From a checkpoint of a small transformer trained on Wikipedia: width 704, tied embeddings.
MLP neurons of a small language model. Each row is named by its layer, matrix (gate and up: input weights) and neuron, and shows model dimensions 96-191. Each number is 128 + 24 x the weight over its row's rms, rounded and kept within 0 to 255. Numbers have three digits each. A neuron's up and down rows have the sign that makes its largest values positive.
A block is one neuron, or neurons of one layer that tend to fire together. After each block is what it responds to, as a language model described it from the Wikipedia text at the highest values.

L4.gate984:135164130122122124140128129164123120175155128117140150119114132092093126136141132138121116117170127124128149121096143185124152149162110116152130127165139100148179101121088122145143117169114130098084140104126174125115129171165106144135148078133071097115119115130086121119122123138140090137
L4.up984:131129126105098095110176158084158144126117086115112154118128112064145141134181146140146120148120128112188114129103142118121186112109094112066118143115083126110125128134110115154110138132145108110116144162176117127141092103133142200174127107162186110093130132129125134151128155143124123084
Description: Infobox section-header nouns

L10.gate715:139138174113143167099116097138160133104132135114125168154158157097178128096136170133108175152123135133148071137127111133104146157123119158118147130105132108159120107144108137111122151162112142070167110132128083105130099142142156117091117094116094138101120119106087127138122129181145099099
L10.up715:160077185101138151136091131141126107091159147118117135159106123103139132107101173100144088161138113120078126129096152127127132089070138158135151126105095141084124126134133144109123098156084156139154111142139160145116161143104133118139131152142185121123063198117140145133099091155106100105
L10.gate887:108125127113089141147124130119153124164109078104144129144182129129092077116135126068144141153103146129081106106110122108115107144137135111129079109111142171106116128109103132124131144101107128137145142112153142120090141102106088116143117154130123131131158090114110114087131109129157109072
L10.up887:125087130127152158126153144151131147121145132163084104154117092155098124104159154111134146112102138176141134133165084148088132130114123142097129163135114113108144126094102113156156099152131117129178145139105129136137140109124126101175176127150127117136133087091128178165154120156110137122
L10.gate1057:123117123136150129114109122086162121143089155131133145099122118108152121138120123114126153122127114117145116126135108108121109158149162126145171134108151129107133096097132105095128161152125155146150161145110090123149140069112167140126112140096158148154113134133134170141121132094134135078
L10.up1057:139094099133102092143143103108109119126133119098128133117134113147121113134142133142184106113121111142157147115171140098113141138124146084074137144137099090104131118090116087142121127098139125071153116126119109175131129096127128090137129147121123141129117122116133115117135083093137145089
L10.gate1404:149173154125133133149138152119176148161126107079145095130147124139136158113116096149165086151093144078136121137092127096147139095116115154159130138159099096154152122130096105133116143173116138113168170170136153151126080145137132151087101184161200128154090123116130153169133132158116127156
L10.up1404:139131124118160149158092154134162173180167128102162109142104129116131096100064111128135139095105157084131091104109137144180135134113136137144141120163157156094165150111127145147137078127159165164106180156124103110126134115095117134117113159157135110095103124091120141152122126122134136108
L10.gate1536:115133153141098147120126130141148167100112162106128121138129109183123104133117158150126097138105145090139142143127149155093116122136115123139097110093142109090088087134122112135110129103111146146139114144150138163095162117169128075119132098125134129124146141111125124184177136119122113145
L10.up1536:123089193125139130139185141124146139120132150146136123133132144154135135104146159143079136138155149114107138121160165183112150124155089148135099130135124147107098110144130119096100102151087145155140134149136115122105126126142123121116126131152140136156093144108120170108145141154074154129
L10.gate1846:138087095153099109111150146112151081120101141126119078099084120137121139129124118100135095153118136150142089185113129118161170118124152123139143154153120140144103131113095152094124147097103146106173179148086118113171099135137116096127167145127175093114076088081058145140164111158123106142
L10.up1846:145140125132150144122112092126128124101143164112129121144148111091096134133109137104116144100108132129090126113158135126111084095161112112148115136123153126114118124133170116130133114167153131147095153055158115143117146128090093080099107106105133122193080149113149140105156148160155161136
L10.gate2085:209095121163091135175129141124127113151141144116105116120180153099123084084127153123131076116129152142159150131164164166135149143136135119128098127130133164122082135149133119148114113139098155136093130188099116138142172104150144146145111179125120148114096145148135158125144109163099105089
L10.up2085:114133151144083137167141126099142093109147083102137132136148128182080135134090096115110151125115094106162129110122101115144143168149114109097115131146171114152125126149076120109111137165144099152113131115108150172114112127106116112127113139113121168137123116096098125121144143111104141124
L10.gate2315:137125075138146147122095123141158141181122127131125162126153122088100111103156115150136143155122137152153124124149140069135136097122110131136132096132097132113106099130134127168174092097158099164134128124134112129148132091118131162145088105156091134132150139151110087093141153124111165118
L10.up2315:148097135128115143134115096162136109128133084104089105149130094133108106126134113126112123126112115145155123144138145136075145112103098143103098139122115144101150105132132122144130088125126160138134105155125118124066130172105136131143101104136121154137135120107127150088188155156125128145
Description: Month names in dates

L7.gate109:088165143110106159160141147072127086128114103127124093116153166122166097116093108137142157174110164127151104139116084136109131142164056124071109172126131161103110136128128163140144119117102151130111107156126128145087121115142153142107109129153130142161165135157123132128154160149144132110
L7.up109:154079117117099087107130071108195109165097154129129090163124132138162136124184161138124098157149113095126142152116125116116121119128100121130109146090141143077110123159126129117110143154182089108130110116154144125094137149127116156160100113081143146133146117136137139146167116135103093120
L7.gate463:062125155139145136136129118116164153119108088145148102121095079116127115121103156149144165114124133136109121129125174111139115089107148112170132140147122133084134120142156146133096133092147146081080087095105104119117125138098151139101117129116169133095148114114118116110127128160139103101
L7.up463:098151118147142140120130101155173149127180121114170159129145148148094132091173084137121103145110127093122122144180120126126110164128161129097103129126133117179113086117115110129151137148115135143111139118138096151107115145164096142111109103127136153105111124117170124146171127120116139126
L7.gate530:116141119135102152113145111104140102111100116128096098103103085098129125099079123124130113133132085132137095110136116110090136150096118172126065149117147127119110107107144177140148121136132162085119128137124133133111122134152118155132170133111122111115099088146105134107141147111115152103
L7.up530:160154122156110107110136148126077131145131122130108108112141132149158133142094126131104130174133151128160126114106111127082122147098104124130114176128128099157117148116102140094121116138111160137110156187108127127106166147142144108119164085123165138133159131097161168105136099122141134127
L7.gate618:109127115128148132181156212102133125139080123133129160128141131111088092135113179118094116108147127078115143090107137097096102092138099151096102131150122093166079108097138155146130123137135094123124128176133148067106093140147170105126135125110126097133136098150072136114116127137161105082
L7.up618:119087087074143176118104175121113084145099144142140090095132103130161109151102107137094153126152140134109086130173084114107121083143120127098139165153131110126098145155158128158139142140133148169160129159094155117160132180143140123090111123163137151142130118126130123126170121154115079105
L7.gate890:094133161084121120147133119136136137152115157161142153120187154168123118162098133140115114152106138111127140146122146106141083144085085129093120149105143118094138100141113110130100113146150143155136135118116160105135121144124121128111169108162132144130119127079138106088116136117173137105
L7.up890:118131161125143137175112163095143114123131122090134139143109141099153126115102173123092122129123124108139119091156139079158097127121117139129135135094146109067113124097107140097163125113142104116139099147143095079149112144100118143123118115136138127121105170104124123092088080167183127107
L7.gate1204:110121149099116195153132131122151122136133087096104157104063162163138129141121146159102172089146132120110128149155106125153157117144133160112137140105153116133104127097101108131128105139115125103111123092096135145124134132175133164131134160126118137108109133088154110118142170150158137134
L7.up1204:121150112062127143126148135125174094099170134129141147161155169141170151094140137135131100117139146151140135168160121112140104109114114108148154114148048147094142131110155101131099118110119118131149132131046105135133155131141137140117141170103154171126152133133145100095150117089129130136
L7.gate2313:081106116110075138137090110122161139136097134118112106099127127107117141144121131155126127116112129114139091121123079125170127105145099138132153092088171127108100137160094106158159152120073126149108098131156078145170150136155101113132132143128112131133135146143132100105198128134102114089
L7.up2313:138088137167146070089186109110121155124102103115142126133121107145149118126141130120105172157087163135150145115083145113102121160139141144109116159139113124092130108106127116162123142101106096148172162167166105104133103169149122106114112144127092116180145107148182065117086183162149141150
L7.gate2314:129158127149100107126175133155122147134169095105119157128122085115121101169101092144108148123146126177102139143113107151106156124140107135131080112141114092160139143122115117153117081122117126076098147151145109097102116139117127107116112110072122131109125127099176117131065156131087104075
L7.up2314:139122138164100140100173122162096133135128083128106120113121137148112117119136160068131144109133128127096133132160132038127141144133141091173111151131139164161133125141104145115132124127087114140085142122123111132122173094170092127124161184092126149122072124159118125109140149138124129152
Description: Example-list introducer

L10.gate404:137143124110132142109116143148132140142109116134098095137094174145099125088105109120139146133133071116152152136160105099128106122091149137097074103130110149138120149152124124137096146102118085133128069146153149148119137090152128113089107128148141081126140139157132142145129097149107151141
L10.up404:156102132101119126132122178136124068152152156144119148150119125131113128156153163154131115152155135111118138107094134116120135139122133108116149159093099124109131091113129149158135140115100149131143113139124095180130156121125127125140137158143115178059113131148114094058132165109093101095
L10.gate446:135136143142081078137133098087099100125147107086098179120136089132115101120121139109106114104112094159134155168091133134138128145081112108189156155103088172145096125129088132134134110135064134112097098122102141140135180100175167132168129121131106123122138110171106169127101137132144123090
L10.up446:139136157110127086132134098094103118123095123130141149152108126146067117100143170146172123151116104134135111135108116152166105131131121088128158170110135122144122137155102116129118098145109109122131108172141123170133081134153160075190113110125138127109112128102117162113074103145146131140
L10.gate905:086097138137103178124173127168145116088143136125126127098164116150090085156139119159119138165119140160092111070112135117134114127131111115114124133130129123189116109156138200067111134135153128123149136085172106090100102166149148140124146136134125146123129133125138138125134138125111135087
L10.up905:142125117119116113087101098152096158127102158076159124112140118106115123139127129135109106118124138150113152107120132140107114150147110108078105166131116121129122173110130160171137143129133164116112128143130133130138149112118153140153145117151134150122130105094190106129148128152068146143
L10.gate1028:154112091107097124152134139140132091125164108104087158149167112142136106120145083125138126125105116115132126123094112122169172132129111126114120110111153137104116172144132095152134141152107145140121149151154109155152150114155132067109134110155153153151128117142121136162088138096154159093
L10.up1028:160156125128105117178165094104149098132131140166151123126157161121148163144127137099141155174116117135111112150129101124176138146166132095098133150123117098179144146113119132120166140132112140139121079110146109119153133110107161107142115100137165164127090154104097127179114135121106142127
L10.gate1116:095162150163126141075144111137130081145102140117133128129131145137128117100157096175155107127135132124105114141085129091169102148116152121115163120134187143107152193136132161105103130118124103116119123148149139138112125135125159147161160133102176170149114154110112141145108172168121108132
L10.up1116:103108170115132109135128096110157127068111125158133152130145093153105114139159135100083110159153102100095130142128132138147148126111100116128143128168106138145152135152139149082121076165100120102157115145162102111101107152098140174115142153147165116122118135123130117134116113109159108128
L10.gate1470:125147097158123089155120118163158130128075139137132156132136129176127105179139136148173142120117160096141168127117148160125115167098143080072150118138147156119148108128142084125114123085112109158133113104112147114085106124143109157133136157122133149133119169094130130120135127155119127124
L10.up1470:150112143110109137112143109122153119121082150161047104087157146118138076121173159133119124128068139153148158106128142124156120133118066135117105130138114119083145138139104133135090153139122173143151146090080115102129161104132113117150176166169124145135139044096147133086149115134151123132
L10.gate1790:131139151172121131145110120182120112164117135110146108191128086124156134135137114157136132125096126177131110136114175127114130143140097132136139108093106105156127123163144119153127083102108137089144145135125075100101102108158107138111110165106193137096130138118130156123142178131101124138
L10.up1790:125155171123153116154148121193160133164103114100139199144125063137127116111134118143104127141120136115144102139134106099112146146133089111153169115105090113102131079121138091174155150149173092085121132132176097100105159091107151134117129133124118131136078122167115122111121143130121137109
L10.gate1797:155158109137145170106118101135093131156122144124175146164173104135137131113091159122104107141150117155127133135096106070130088135179129105114096103144124138099155104124128151146106100142129163145123151121150154148124151164127142114131124132134103125107098142136129073127138091089144096111
L10.up1797:144154147110112147105115115123104115131127137173129135144087079135159113151111112118121101166136149079139121152141127105120135114098213208177105094118133125115104075119132166142108170096154169114116129127174152143133128162103143144104149189133107108108156102104148115107130100145113119099
Description: Numeric table cell boundaries

L4.gate2283:130053109139105133143103149136075125138104163139092121149138111132131100134137175125137131108145085153123103130109069133114080073109099153127108099124132111120135179123120170144123084158154099166088129150133140125089156140139143159144125148111123126151122118150126159132147140108109106123
L4.up2283:097084117124141146098055149115121111136164196139154112113149140133154135118133123104135136103110112118180099092138132139156178125096108151154093133124083132118135114153132114107072117158167169193139113171150132130103167130128115130153121153113131111154147114117145108095080078092181136122
Description: Month or place lead-ins

L4.gate1972:141113125141146165118133120111114120127101136108172118110179096134171097144123113136119137119151130124162148135112163141120095167082108130108121078097118136101131149140105100149130147107172145158167108117095039164127111146134130110122101138096115140143073103127109100091079147118123120119
L4.up1972:151139114153127127132140109095135119139090118106121146086120137159118159160131103128107081096125156105102111176114140101154121148155122152073088141146128124125146120166134147134153115143183133140135116114119087077142107122131128100141124132160135105144103097131109130162128138125147127109
Description: Example-list lead-ins

L10.gate77:127139135154099126088153144141153111106088148114126125100100096087143117107089106159097114159132136165103158118138122102154099123148122129119130131080134069097114143103180110124131162121120114109106167108148136097149143131161120131059147146117129144127160091156148122102128122125115157136
L10.up77:112104159128104208125113142127131085147150162116178120137125127083133112144100150114102090108114093121092139162154109105127135132098135165145160114119117083131125109128137118136150161083101110118110133134145140104109076156112125116108119182155116142128098138099133089135133111145103128139
L10.gate191:113100135150129120136127127100113105090132150134141098086112121096140159124073125106167119095144122103135131118170133113101139104118132117128118119104111153173118129138135143124106125158126108109115140112122176133127123125093109131093069189140165108127100126127174108147126170109136083110
L10.up191:137128110162103132116144096104122126111101119147153106128137130109135102126079119093129111081134163133155151142113171099138112111105115069145129144131105138132170098187134101124104133137138131135127160140136146094123138173105121126104109182187145095136130128154122114108112145138080121102
L10.gate1069:157179115118117183127142130129115142090097100131153072143111109135155163118052166173127107151160139147138090141101147108131098120120088121116139126092135127121133147142126126083123116136168101130107147112217113122104133100201115180102164188119118119187146104109179122105112165120163131115
L10.up1069:139144091140139119129117086106124113097072109132132101163140127122116133097123131115142116153156090168119109146093132120089146088120082153115125125139182164115135121112145131136147135124153155141107168131127083120121083131114170126085128163121136141129147144119077117180155144114133135097
L10.gate1100:115118171153120127112095142120176104111095150162100165103168113132134100106178135137139159131134158122123110141113119104173098095139106125119092138168124106112093127117127125128122141146112132120119124117119182110094128143111106153115079164100147164094089097161132106119149108117091125123
L10.up1100:092143154087104159146104103171148116079183131119156153131119100117120155128101129156143172089072109159117128137166119114131194140112119141100143130114130138138149133103132130136150124143102116152150084115182130162166125114109125113101148116141134098111125090141143174087139126125119147089
L10.gate1908:152135136128102125132108157143168130110123088104106129088150111141138102120117121148093124145130084115122136166114125127111105101090140124106110127121109132145160136136106129136157167177163148114103155117138129117082112151149095131110120155118165093083149086146129116134090180126138160100
L10.up1908:119089154106118119177112118149200150176122105122121161119178116116119171120084090127138094175117129126117114118173116103165143122147114125174095133084120127075109144137150137100177221128100140148076128157142106105128102104144113105179100115143105138181157103184148138115132127114090114109
L10.gate1917:150144155119128125122113114170138114100093137112106102100090125108109124111149134118088104115117141115126155107147126159188111127125089132107138125128088144133110100111161124136145099108135152155102118127124130148156124121110089100120139128166124131165143187093102090119147119186080094123
L10.up1917:156102090129162114151163139104116158127132153128118102154166074106096104133099123119107097090133105146122101111127098159127122124080129145159126110107124136098167112156119181065129130126178180132086112155115148123104162140130108135143130060154120169153123094105117102134127068113123106099
L10.gate2073:096090141156147129106080115136145135112117166153141187105157111105132118115122096147109147103137103139083107144163128146138146091142076105098098118137129103110156104163132134165134097140132135141125119097125179128096084138162090147114120142136177083139153066156150150151124137122085144127
L10.up2073:143142170151119120110137118058148129140071136130106119156090164118123086141122119144140090098165140100124104126169155135126183112118119154109123102155130121117142089138146131128154101123100123148160136104090147151127129094097078163121103128175174112126122112150151133135134146162133164123
L10.gate2357:103133149107109141088135127102102115098135117118146128059128116133143117153107107129135104130136143124115101115152096112099111091127111134167119146128109106114147145153143101123117090106126116128097163145164151133160142148088110152155135122162145109144119095132195125137109148129078115093
L10.up2357:111140128128117103117125084133144145111169109134098146102109128099130136121098148113102112102116091129130148146139141114148125098150117102121161175172129128140143123156150173134131141111137134095134129157127149106104138120098145142153088107133124116102135100185109127121099160109064100113
Description: Participial clause openers

L7.gate274:139087121196103130121135131113145119152127076112116076112181164091120130151131114132136099165150109132104126134105120122147131154150152144125091098112093158113139092087160126139146126125117117092107107138135165067122107111134124112158197141138134149093112128134140116168088150107110120059
L7.up274:139105152126158154111135101137119107105154164081128156152103126132112150071135126140152153113138120144108167136116114128106109118128141137117130097110116091151081176096100080142153113100123132128125106119139130138164129164171154128142134136145081110138119169083129123106141194108146090142
L7.gate352:158137120139140119132119118143137146102132116143133147144120112110146167118110126117145142106129114190130072105134121161101150189133098128149100138084156172142165135071134104138114106106170168131145117127127124159155138167103163176139140175115136153134143106138126090107098147130122141142
L7.up352:184154106107141124116128103132141121117166141084135154123163123115148118136126071083172132153172128117119141178136129103107134115173150131093115133115106118122145123095134151108130116154127089107102133101139106096125161141107097112127128175103134129145098152121129141119096091071136119086
L7.gate739:089125113155126125120097114140135127087158167137155108123187139137117106124101105108155128118107119102120125111122128129149125082116160123121126128142119079154117086136108128108143148124126141159127120179138143135166130142143082111122178160164107123138126137142112121110120185103143131146
L7.up739:123103132138137150103087122121105098104099147125082129151185134122128156098197113114130082128125126117119147121113155133129116142102137154123117146120108116104097138117175139137116130124122143120115144131133117112147082099169130144162096112142155144109155128118142108129154138163150100116
L7.gate765:098116107134102112099096125154123123118116138044140107107142144161086103123106122152127148126129110114096153173109107103141140125130148101120133085135108111119171117092160138158124091103113148108118126164110081138144093123133103121084134110116147142078132075123124143120127153142123103143
L7.up765:128147104149158064166152130111061098127127112116109135159126104156106134142088091118132126131159126101090146110159097121109119142089115117114175146098125069111121153190130129115122104168172117128098135119117130140143079120127147109143089127162131112125145157136137160118163133127111155141
L7.gate847:124160101137139195106156134058136099068110112162128156145118175089142150165099136136125110106148095137149084132136134112173105117108126141155122127201128130131127142127062161117115143095142126136144142095091144095119137149138108154159127115147138168151085141136114127117079112120122130139
L7.up847:200127147123127150100138113123137086113107101111121116103095121108174119162125117130094111105105131176115123116116135145116131146155116090103136084107121138118166113110091104117092182110125111095132151133158178107121137135150097151162134180124080077121118114111158127167127108111117119121
L7.gate903:145127143112128146083070101146104095146122115126137109125098115161124146138120148094107164111120128171180189123115133108103147140080105141136099129126133076173171119136119123127143133135140135098153116097125116139082153117141148138138166106093098160106110145123124092126149119111130100024
L7.up903:182144088107157136115126150119100149111144146141109092168090161124074133121151160130112135136125144134141140142092151111126116125111159119111132137117109095111140126117119143091108126126107127072177130136133167138131159129083097160116148131126139123124087133140154113126085144136152112109
L7.gate964:121125150135150118133163123163146110123137129132105080133129153140118131163144108112123095125125118117111130096109104147150084145108116125171134138135139150149137119095105127142159123098158103113131130096137141093149072109163126128138072139121112147127083127125157162094121115061127129130
L7.up964:137136135126048106099127102132145101090122086124157122161108101157141147158123144109156125128170127108143131094164135127138164085122121175104158117095132165087121116128094163141134100114161081114108152127122123123159135105139113166129104113132137129164141166120132127100178152131122098155
L7.gate1342:100089104115085179163120063146144105152114109077145118142106135178098125089122112133162174132142159116119143115127150117159111132122099125121106122139122166095106112143110142102115185157105094072124098111108121120103116119151132149143116148117124099167104096118101152103160140136107126090
L7.up1342:145125123159137118117128102125092124132112158110148124105082107144155126071107124163165169128098159165150135116146109165154127132115144136108082160150096145147143127126115147142163144127115114096154091119127113123117099118140111141124135125074119138159119124122120164113152184128130137099
Description: Sports table cell numbers